Weights of a small transformer language model.
Size: 18 layers, width 512, 8 heads of 64 (1 for keys and values), MLP 2048 GELU.
Architecture: RMSNorm before each block, rotary positions, no biases in attention or MLP, tied embeddings.
Training: a variant of Adam for these matrices, 733M tokens, 5595 steps.
MLP neurons of a small language model. Each row is named by its layer, matrix (down: output weights) and neuron, and shows model dimensions 341-511. Each number is 128 + 24 x the weight over its row's rms, rounded and kept within 0 to 255. Numbers have three digits each.
A block is one neuron, or neurons of one layer that tend to fire together. After each block is what it responds to, as a language model described it from the Wikipedia text at the highest values.

L2.down771:122166110133146135141153121125108136163147126127138141138110103149131109101127146103120121111094087103120158155119158115102144105088133125065132098080135138080103090163147147115116146153090200103118119113096120133131146158119170141128111150072130122132105141130128135139112119095092151120123150151138133090110154109149141093140120124145084166087146114170131159174115093085136158095135161175157123111107112130102069101135125091122151154175094127094161118110120134134175106125098128137117138116113170139097088136129
Wiki heading markers

L8.down278:127152119087112132123165105094122115127110130161131114155164136153136078110103128099141149113113134123107156115178160120143115128176134140141135143135105138135119160141143127130119162119124123136107117064115143143110118133151089098129140173120128142077061127119108142119131133135107110141163134137162125155126164148157118135112116053164114131119149104135145123141185124141138095123143085147128118124174131120093131115118125107107139117095068156100153100144181100182145126177119135128138127096130116134118133123177
L8.down392:111157110105127113131068151155149090093091102189143122124157154124121132125164132163110087103110167134123095111114131135079086128118128140126138106153123097156068117125144138101123167084095117126113139148147129148132142114121128128086123094141095180077160139117118159129130117125164107123146107078161147158165139120125161136179135138123126175130104164116123096150115123149154122108151110162129096146165156135108136139155142134122121098136109182134125138103111119140140134203118091125116147176156181126139110143145
L8.down452:149118136103107086125097127150144156167179127142104105129130119157161109161146107168179118135115115162117145132105171094141132093129122123111102145154130145166156120130132133108162161113110121151153123113115136121139149125141132147107140153135146150124132078089148169140088127160106126116175147102082158184109128135134135121152104129168107135103169115121136115102148119116116073107140149157146130130116127106138123136106133099139148134158136184120167085133124135149156130148154128118135166145140151122116149148158
L8.down513:160149120107135141144115178143065122137128128155111141135135155125155118150143132151122120159153141093169129125075122136128156120153090143139122136190097123116163162134134130131148126117187123094094155099123123137048128140129144146158138163123143107134125150072119141100107167099123127144150115126177127103155102147133118116167122169157115126097132133164141131176146124108147114147138144130138096082116098108120143142114139139133146129109107146145107145115152127109091135164100163208106152089151156138073138146143
L8.down1105:159142127114123087080141099138119115119125153110127122115117101121096142122152149150146159117158150121135084114163125142184132180115129132164133177100121106107148173102154133140104169124159152115123098148092092097159117157118142149132096099100142101145151156078124123139122200126136106120118127144142101117164177124153160135102159116130153152111132074119125109131117119109161121116081100152153144117192125132152125178131112095119117087103105107108133125112137081159135104124158084153134119138132130169084123108135
L8.down1393:121149092080124142124143155127139123120155137095196170120137109118091139125110117082136116130134126158112110181104117111147121126139117147152105129124114071151098122107146131089161152125121098105155108120109115132111130186100091091112117123118138104129129122139129141104147124117163155139123105147155146146129087102085141147103144171149116180198169115134102115118103119089099138100106116148154178129117147131126156133186108161119125141131133104184136132077217133089168124112135139130159138125127114083150132110086
L8.down1518:118155130105131110134113142133130138166071108094081117130165125126129089119129125165124129120174124102123132117149088105150157126113122114112108147181167140173129154106120097119126128132129161145175080129102139150158104139193135157118036160117140126109107113139087136127158146104134129112177154111084103141133139134146134099108107113173129132154089119076125094108132158154141122098112137134167149094142143107124097202084129107120132113128117107138140150144097085114105135135106099122103142124119132137122120123205
L8.down1528:129145139127144123151088129138093064121126124121106170077162128104104129120176132149150147082135144114119095133127126103137117152130149121130132103113140139155111120148128132123127150147106149144173141118125128138129108119122104122162130113129132112118146158097153136084144119157148172166103143140089129157152130092131111126145116104122108125151160144142080163137132135138119116126152109144168128141166144117118127151138160131134148164121158158120137163150162117120122137134108125111108082141155098083125142159159
Surname pieces in names

L4.down26:124162157143159131132098145144148100078145123140153146148114129120124112163133127125134145125141158147180123135121081137118073121125127147133134128128111130136172137084097101174140131126106148173112116159140126147092131140151140119097120120077118142110148107122172140149105135125146126145143135097126112168113104127122128139087121083135083121087139155143125128139147126140136142098128140146109145090120122093165141150132120121173133137136081092155113114142135120124157140139113161130145139091180139140111112083121
L4.down402:147123139108110114109141132098158165141106135108086121147115097130141154101141152144112088196119130138127140139108125177160156130125130141121124106151143122152107165103105125142131138155113145146113110146172120129124139161126152118109170116140118139103117125133166140113134108132119112097148110182114097132156156147114167141104085086120112117169055155157118122131112123152115091079128118113103087098161153095167162165157138144104150096084123106144129168171112129064110171132158113150142179103155125148098154128119
L4.down531:125153144114162090120109152137088129162145130122105140123114107118147153147132191174121132101122138120099130104121173093144137133141138106130159120133118122139122124133151132164122108115119172156141096103176100138165155126114113127122141121150114114126129123152142117093123109120101104109133093137126133148144133132179135128119145110123101118169123145161140122108125166089100143144157130125063114090133124144121105137095123136135122126115193128143103182115133116138092138108168112105084137140128098118113124088125
L4.down1614:183134149149100133145111130117126087130117122127132114135136151108131111159108135121053166156118134086155154154087142128142135151163146138120123116109143147107147152171118160124115114123123120126143124085111119110132117192110111093125115121127137119160117116152096110122161153145143144170091132181082110151154129142116126106074097144141157157192076149119109151128114131130170104136128150109143078136146114108119114113142126152117101101141124151084146158126151126142112145100102134121097129078104139117104145101123
L4.down1633:159118090099122180120133160156155136105120088141095135134116124101077129115154155136105128111076108174150163154133141120143110139097146174110103089114116109167145152107131160155128181132126134152099143151121160136112145146106125097133127149075116086121126165127129154127107147103122142136087148098115122108115152116133146087149108112104133151131124104109088138140064138116158107086127134140154092107114138080079100125132119132126130131080139153125161166131174081111128146077127113167104165121081117102163156165143
L4.down1775:132101141111117106118162122178130103140143067099158119153147104087116132144069156130104127119149152135129112125120110138108130106138111156148119123089138131144109130119101162143164083141113143146095119140099098131119120126159120113146091120111172113125145148179112163065121169131116159096151186093091110127118136121106122151105131089127130107114092131107111139140097143108095134103147109132122136081166153143138093143154113160147145152104148126128107186145135132087087129117121161161135142112109113117110157123106
L4.down1790:122120130106156156155164137141168128106102124122095122138102071124113170132138153087125120159177103111128146181144090162137115080137135142144130138165185145120147082122083070124142102113126114142129118148116122133140161105100144114158133143134157108166112187124155136119127139099104157131099142130146063086163128164134088140160124107142165125163091136128168108140146122193173169106081124113134125097138137143130150137145155101163146119111140147096097130165127113096116137119088126166133141141134097150109143116127
L4.down1805:160139129094119135142143112158120127161117078126137117101130122115113100103091149151079127101097169179157087143094154123134093149137117086129166135093126148178111122140133136107126131162162164150118117167116120111132152117136119131145151153127133130141159120145187126159097123116144112110098149156118138106165122124137125118096128130133077109103138134122149128101103126119124120121125140102126133111139151099105106094147141164158134134104166088140131183107159125161119113088126132202089164142085139144110138116130
Time colons, mid-name pieces

L2.down1882:116137124130088084172119114131102139136148086141170150127140160122130137143077161155123134143106107080131098113137132146129163110151105137145130124110117130150156121160112132067109169151111081116133144117130112108113105112141122150113149108092144179134138137145110109081121098138119155155153106133133148137110107137136136127143133110106144112128081125088137139119103149110126098118181169112103108135151112121121091172123069186146154133120131137143088089125085141091150124134090101104086158152113142112143158121089
Place and proper names

L8.down137:152140141148119115099132140149125104124154086081137149120130141112170144138150122139136109143105100122126091121127108105126123115174129109129154132130149140118148114130108114097108097149111069110099125145146166103191107117126170164159148095147122127132157138114131127159133082127141162128123108117146132118091124123112120124139086084129149133098136108098141103159165141164121143118132131117163128139153123121128139139119148085111112141099128099127154147131130102175129134148108123137138142088095126112140112146098
L8.down300:185102139081104121111128176149121110161124126130092136133125095125136128153117144098121124099130167160092103174136159128117148143118132131143151097110108117088147169125144166165100114096127108109148160104131105068146111132139122095103115156100140181111156140147133099121100120119178121136153123114127124138107084093127123101127143167175113156162152132115106156112070130155122167141130119124084159134158121162123114168082128135141110100135117143122158101106130105102170122104146142114118105162106123124090175146116
L8.down666:150127128166146151149107147121122166130144109145105140166137125112146120101112121142133105124158167113088146130160125129115126088136132119110111111083143152125125138115160140129124169134073100115158106092107128093132155152109122077133097174077153126088137099122122133106159097137128156095139109122118153095140137107145152137128068107149159132148079143117088159130117106146136115117132102160186154116142159111141121147147121184110110115136130160128138123134135142125169133112099133105166128182125136117117162118159
L8.down1013:168156116068125145119117095133131163126075097107082156125142102115093138197165147143097123118157127137143128155089123137086126117127153128133115136178094141158158098135147139136135120155148132146113124104147128103184134076116155156140116111117099138129138108141129127094157147161080132136072105121162143167130130137138156128175114167143121147183106120145129107122119139145108094159109148161114135147079107136110134101156105101143176191116135151129128149087132108125178160155136144093153140160138162084148117132075
L8.down1024:154095111193117112092109142133079111141108058114099183118161115093138161100160117148092175154118105135123118130123154124101121118140093094174142126128146138129104147101151125103133160146142150124139074141126126137164130137121146128172132113122136128144151126154116115139112106123119133113113123105131141116171165117140160131092129093107172087166101094131158125105130107165151123140112130137094146114179145118134107112142162130102104153159142121134121138173133099162105148129097132101155112123088173146133144154112
L8.down1051:183105191147150073108088153156129150148151147147139137116094132147134150156116140122146136153149136161102143132094099120166108095125122100140139091141119127158160131196122134113144136129084121155149114140126136109131143089126137113170089089153157128097137109137099124126106133125137139137133146108157079151135121121140164144144132099132100131156110148139112083130095127164154107149133151173113150153155142093105165142127135127139129166129123115117113176123160160125140135134144139109159094152120147044113142128133
L8.down1054:151122121130111138106152125170123160126126105091119152106109130120079135128098157134130148110143106160112141111131065120098077120123122106122137168097079141065152109110151140074148118126151115152164128152094128115123146122074117154133168112123131136093083098100134166099136141122133137171119079154123109117148167139140134142096126145128145096169088134114121136054135122133138113140118152102126127132135148157148087130196114128117134121159139111134146110128100133118139163154138075122161098126073098120115148093133
L8.down1506:172108163106119110105099145084138134162140108101107133167108070111164122127123125101149183115134074181127120143133120140143124132116114138144113095129111133136111120127127190156147124142169102129115159088134131131112147087139131129087147070121118140101150161138144134139155090179148148126151143102098141174120088129108144107105176126140090113118082107136124120109140100150095118110146109108107120096147145177158092120131122125176120143153113151127121113094141164164137125138171125140098120113105113151120171105116
Subsection heading closers

L2.down1801:139124143130129111107098116153097148116145119104147101128151146134131115136147143142147145152093159153135093103129095136138137170168123141121184137118137095111146137125110118095105091156134173124104137118153058132097106107111114121158115145134149106115145124093149108121129127120089103144076138109140134152109073136114119142112165154117100132118149145120133146161135183139159147120118124096133144127099167117126132132119142153092131146146089158127135131104143096121134136124113097159113119130109128150135091132092
Coordinating "and" in lists

L8.down24:187175145129128100080123120110164171114114143147123132120157087144093108184071089170127132139103126155123095126113120084116124138126141118182124170125124078159149168118161137104131137146144142126161149147132145147094123122093138149160142113141120121144115189131147152145132172194071112120118145105117145161150142157110132127139112115094167185094152123092129138140131102119121110084084093114155134153129135136070132146132134129148148136142123133131148123131164141109112104133110134157149113163174174113144131131137
L8.down104:143137147151122083148087091102158122115099122124109116103103108121136104100122179182146177137107191123150118069138130110100097149099121137141107125131138115113099145131071165124110135197128146110149130147137092134151114162148083115095141124102112143183134097117105116140119136104106101085125097130124143126153141147107102108101169120108154157113088136164097098100147133091102125146115149107143097137106096153140121140156119142114109099158132142122104155110125113133167122118156133091105122140118117139164133161172
L8.down363:140136133048117151150106129145118116125132131128127101147118126150141104100133114153125114113133111103121134113110140138181153114138132135122083109129124140144117165162154122132097126097173141105149139099167138142103122180123089145120140127127127142128104133144152138108096117128153084137167101159119142113099150126133153148140154114152098125149152112112129104098132090105137128113131156106090127155121111136108158144105117114162105151156122094123150114133149114163141093140103125080105139151133122167148141101134
L8.down557:142154127111137105132119122118090133128106181155134127110167069111113124144098130140107098091164115096179202153125131078164120157116123127084114164152115129131145140105109068152130123113138149106145162127110133151128100135133117075175151135065140140107121105153137127137100165116095107105159121124157143139125122143111139124136140109082127141082129087130109156100101155124177110112165108137109155116080121097070129130117093112148130182144113081115092145156112119139153147140149131139154132088154142127163142112161
L8.down1059:137128096120145101129156124170103144128122125116131136106126155160114145136153157086092188096108107131133107130087100110148132122129136123091171112163073134094136115113099088106121070145168134103173167118129094191115140120146127106138177146084132127119148106187113093145137102111130105140117128135130138118160105125148126128159138109126135142100117138155123113138162150102135105133163163130120159140137119144134126116124151153115153157168128134143121115175135115146160094143109097128105124147127148130113153121128
L8.down1079:127107084131075118163106153137126124119093131153113118091120172108125097129107164097092146098114100123120123118103119140137154133158128170049111095098149135111091143130132161139155069140130110147114163149158099156118068152124091148141098137122176136119130076107110108135136164177133091124115148102147195131153125087106145114127133131095127137126102120093042116112130143116121114138161159120134106117125130143135117135162114125116126097148144175098128100145132107115120131142093142164119135129109176136147125130139
L8.down1121:146124115165151093142128114121157164113130115116149098120111104131137097124157174152108134132100102163101144106160093124132116150143130099150121135142128146106126137110151099124119098149157119147122138150143089158140116161113121150146126154123148124112142132152140101114081155137095135119110154069112177149117109107097174112140170127131118081155151132121152130117171170113104105110132155122130133108128182108117089101123130139137159115129152112172119151129146123113157118089113123149120140108114154152167108133104
L8.down1451:097127148115095104165122124126129119160126118134104123128093108141126118119100112091147130100133104100105153118104114087153153095140122075134085123119185113115180104105103140078099141127121099123138131141116133117112108144149148100167101160156153136132122113132141127162060097142161163158119156107124153125190127126062116135111156123105174135172123097095109133099152110136146137116080126111106142155106153144127132133163122152190106149143135076154142092079150137211099095168107135116097163088122114144095124139142
Conjunction after long noun phrase

L4.down250:077136128148122138104101154145149164112177088100159149091161164168136134105138134125120108159111147160114136131153102148091089121088091127127103119125098145122139130080103158148134169136132106152147138148125160105138166099174138149116139083168131127156117120127125141127091147103148132078107131098127112161135121091135125126150154128110082137108150118108125155134156095089147118132117099156130111170115112106148129103164094113136127081153139104111110107131131137146162122107124098138155123145127135108144112178089
L4.down527:112117124103105131108087143154124138113140130101139137133157152105156143101126143136096088107111144155133115121155110128080129159137103160152141146153122078103168109203094139146114154101101091109112135140109113130069155167136130137134104154127138145169140138091143130135119121133097138130099111118118121164124118124114124128078135110127080152103110134140121177099093111130105171153101125114102197106141106164152123110124186129116114143137133148109124112117197124136137149127116130108170100112146124107137128135085
L4.down810:064154141158126084112134103154105144137082121133110126100149141119136142141133121151113133127125121106148129143118149086104108152170128111121070079148130129139124109073133177152143137174120142130126134122124167146110157116113100168155190109119094148156092140078114139145131146130142142125126126106184114142125102127118137115145097123162126147115093158151118136085150139149150128125109093130137155132138123128104145126135134141120091113115090122173136135138132127130125114102108106122152127107113110140122163147116
L4.down900:153168091119078138143116144130141141104145196099140171109140145164155147112114134101180104107132169143127108155111133101118176148110097118156117129108110143142119187147151121099129117110158148120108129098126108142114165108126109155133144128150150100154145135112161145144099104147099176096157119148148127156107135063149152137119129152119094148179105117132127085123097107105068150128121140107134164119105109084165095111142125122150114138076131141117120133105186091074116164131143100182145105125126126109120086100129
L4.down1125:140113131121142117089083131122121116122115110089116078137076127129114092140150147099130134110088174104134079124131111119092113165158108159170154088157107101176112172125174138100136129132081091118136131114124093143148113125106099142116087111131094152123157135107132133108124136120114114139103151103150152108151101152123118104115117117110106116134162143154122156123134093132123107096087117134138132174119131128162151118142131156130097106159120148165097144121175105133162115109154124156104107157138151119161102096109
L4.down1148:155143154129162120116136103164129164125137096145165099153083149143194112079133158120136114116134111147128160110145148139102148099116130145114187150161124159139087104122137118136141164130162099146109164100121153114108154122124113113124119119174102150116129132078105130113164111167131172142139110129141137109128115136147162106109097090127121140118144136131118184136116113125157131128142104133137104086124071148147107145147152116143108128158154145144155101133094088135146134129096156149105121112067135158156129118122
L4.down1498:153133112136149127086112167125111156128114129139121112168157150113133153055105129122100140131156115120190146137139104156172098176084096133117085147155118124079127121131106138116114098093062141118170125103104112099173140130142126129131147142128119124179122166118128146123130148125151121084123114162127127139135146093150134125083136117177101118161104108121080117085115101141137096126114132112111153148146116135096119132144122106188152132131131125093080132147169121115098120154159129132153129125127139061082126143104
L4.down1981:115136111095086159168087090199138128115101118116159119135117111103153090112135151148135129134124121103123095111077140132117172134115123108165172146097144097160163139167119179142146132114111161146148111126119095123143149142127120124132069115120153107146122091128129141125131179131090119090117134107131147108110098108126136099086157135063141152115084114153125143152123118112166115138113155159078129136109132094127126173115137129158109128115119124125117140109159109101132123107173096098156162136123146079136111138069
Surname-final suffix pieces

L4.down650:117141125134155121050174108147138118142141185138132124117114109150143118107135141149103145077124103128127122106148111109186157150070130149152098133116132106116097120137162078143098148170146129146131119147136130090137142098157128111137116119114136123149137127119099176098172157096125129117131121086030170162181106150127111082138126126152122101114119128156117134122160170119151136127104108143133131140143152069116109180153128092157150160085139136146114106133083067109152095138119122116132118154075098113095133141116
L4.down818:133167159140147114152145147136119154129151071142098131088139082112110101148150143131140133119119123146121094128120147086123129094119151133098117093144108119107143172140188130159140155126168121133132148132119106122142150168127123153097119144135176153163113140088106144126103112108119116138073122125151132139072111160164093114162130123149127148107093146117142129148149127115138168139109145135129162148125157150107093123141132178084122143145084115168109114151150123139116111104163083087114081155114153141111121093147
L4.down852:145124092111134093119129129140124123119134105093139101136130141114122081159130131113105126123146147094093103130102120077079117111157108145123163116125052121143147178144161133145143177141082101107167117126126101150135166134105098107082122127114156146124138114134136100102168100111149092081148156105121162158157113158119127112122087155127143129146145166141110121120134148129117113148145132100115184119127136157130136129144135178116084112141125137178096110092160153139141121102110141128130129116106153098177160096097
L4.down911:104165075146097136151120117136147100078150093149171146132139089109145075141148129151165107102112126148145107115135132121124130101142159145160117165165098120112114123138144121175123152154097100131122133098112107133110139117100110096147095157112121168138113187125104155090087141096153099137111159087114124125150075129111122106102132144110124112139186108117150123099112119103130126094101112067148095106130096132117079123130100122113102141142129153092128121188098087174122116098137123147116116149163183091132128103139
L4.down959:096138116141135114136146139113103138144127160118160112174146112134089143121095138153092129118175140103121097117148128128098131131111139082167130132132089125120122081149133162132120098096117125134117139075135121144094124084117161144096132133141143116123151120132150086094144125129128147170102156155096139143113118140086124116139115122146126058139127087128158175121125121153149114103149117103106133128099190127147129166154125095136100142171133157163104141104152151131136153109106095114153143102132122160171118142110
L4.down1103:125138135117140099139120118134107126121156115149161168149102145140177122132152118154117169168155128109136137123148135148126085141144134175125154145121113110099076137138114132119086158132119107098137158149090149141138148122158170150045098105115137104166148072123081108134148121090131183103137108130148087126109139163114125156169181073148112149116167118135160134114143103111173145131116165155136103119127148163147143139127109147124085169137100120132121124079176073128125138089130137144114159142143145116085154137115
L4.down1531:112079125127149110134168140166106096151136135131138137116134124119095056107094154133116146151150146139120130085150171110168084104135172123121176081117105122143121152139176148157161134146140135160132130121127145161175188083127127094080145123095137101090088079129202153124139092134150153122118135118123127182125123121153148143133104138132100124104148101160119081125153175150074096118120122127101150113145127128121146109082120103127136121090121129138128112066124093106170124134142101138103088169099135096115111134154
L4.down1864:136131102124145126146092142139142124122119144149110116094178156084130100129088183138141132151121119124099146100108100116127135149117151104101134120119105114156130130178168118131143139145158126164127114124143145152106165137154105114159113132166171148102100156122135075071143175119110093166114163075162117158147120147136156130171133115124098105119132107125107127109161102146148135092151114130107146159145147128096123128115124126143121112121119146156071139117070114105153155128067154140128116080068146126160137122140
Mid-word name fragments

L2.down1093:116132153160169117090137126136130134144109125158111151146140112102114157167112135119133125077087078156152129105092130115145156148115150095110123126087134164117095099150129128108129111125117224090088106126186120127117125135096155131090162156092114139118121092158104132150102102078145152106140154146112132092149106089127115089159143136140113160059174101141166116131106154099141153124149193144136162103101130102145089132143159134171172150170111124104145149120147109153136099154124103176146095167137151145077093136115
Section headings and score dashes

L8.down560:144107155119123195096138109106162083120140105165106130139126147118137116142143142138123156111114169137144130067101138150138121132115136129132180132124130157106141118157151131144124147156111228115149126129117087123134138137123125162130106137095127108095094121098115124135145185139144128147112153131109119105134132138141139130146134134132168146111143105111155114125131092132160155124113124102144156138146153150094155101121090106083115106108145143154121163114099084151134099118141113101108133117140137126154138153112
L8.down608:093072132158139127138137143145141115168143122132139092140106152151116101135113101128115144113116140137115120119075125094132121097093142141100130123124108144111119094152121144102114105082127146128113095128153103107169109134098123115147095151140105115128123090114123163142104109104149126173109117104104110112112108107079086122146130130147114128122105134169097105067121159089102109139141090117134111149104115117157164125111166095113131132101157130151108167114163127108090161147137130128133104108147126081184086098132
L8.down705:141122137127204137122106060106139149141122129151091089142127118146106145145138143109155120113115165142152066129148122115134086135142172178133140111118109151102145182115130110107166136131157131121087150122098143125172142103093088127119142151157142123154118163126118123100097141136143135095139146089158107123137136132121106171117108152104149123143143110111148072125185114109111122116123111156135139090158151145147131129157108147142129122137119121122103169137114107107135165140094175130119122118191123135127133126108
L8.down715:133118145142133137097125086190099143170134136103153082111103135136098164118143129098131145127083117151107144136164133074116151114133125151125144110115195150124138148131160122082151152149120111079096172128097078163103137103085169149122108130121108100149151148085145126154096149101125149188091148135141144166136113162095095107104159106138147126146140135120151105148099129128146169103086146156131185124157112098139145118145105117142112092139147109136137170097159140118147132136106132152106162151121143114161112113108
L8.down1003:105133104153134160112149118186122158129070108097125130163112158109106122095142189131157151085142123098099113124115109160142082137151079137105105111186090115171147113154153159059158137115148107097148091152142154130099143098145160129096129129148103149154126109160141134124127168143135173109147114143123099073128116168159146128133139144123111101105096123122100131137144128171109105132136131147150167132149108118171155110131161123130142135134097106167108141154121101139177109100146122113131107165086134120152162089155
L8.down1011:106127102112135131144180135108113123121091138140128168178122147097169140089175106149151125090119104122117100105124163156148135109119100135116155130120110112112143100102140115149138120139126120108129092145137132127113107133170139120121100116164126175107168132155116147130112127161119129135157149121147110108096093135111145119168160141138163162133100112165101139179102105085102111114168106123152141122100135178092171123117134152135076117132125125114119136119168100133172133101153149149094109140110175089094128126117
L8.down1408:100113149103106099111107129112095126152115110149147146160102168114095120129154146108159104148138163170122128144156138149143126159135107147107093082142150105133146080129145138095099143096115162146085135078129099168101116149152138117155103124108116128158120100114138120152142112097104151140113157144156172175103131115103133116154134164095122147132110137121125092138138100129137120134148103121131101155152120171157104116146056121125076093114127083144095113141163145133135174110110135156090126066190147106130068139131
L8.down1742:171156131134114088116136159130097152135128148158139105093140171160136135107152074158124115128120146132131112126135160111139090133146125161147116054129135122124126150143112154115121121159125128108112115122133109133166113173102122121103150142163122103143128153140120131077093106135132114106140148129172104135155135142151113097124139121123073125140095119160137155195126141133160124147123097156101160148104159073131171102094114134127102101101113106138134153092186151156122143110132146163157098139172134129160138120126
Subheading closing markers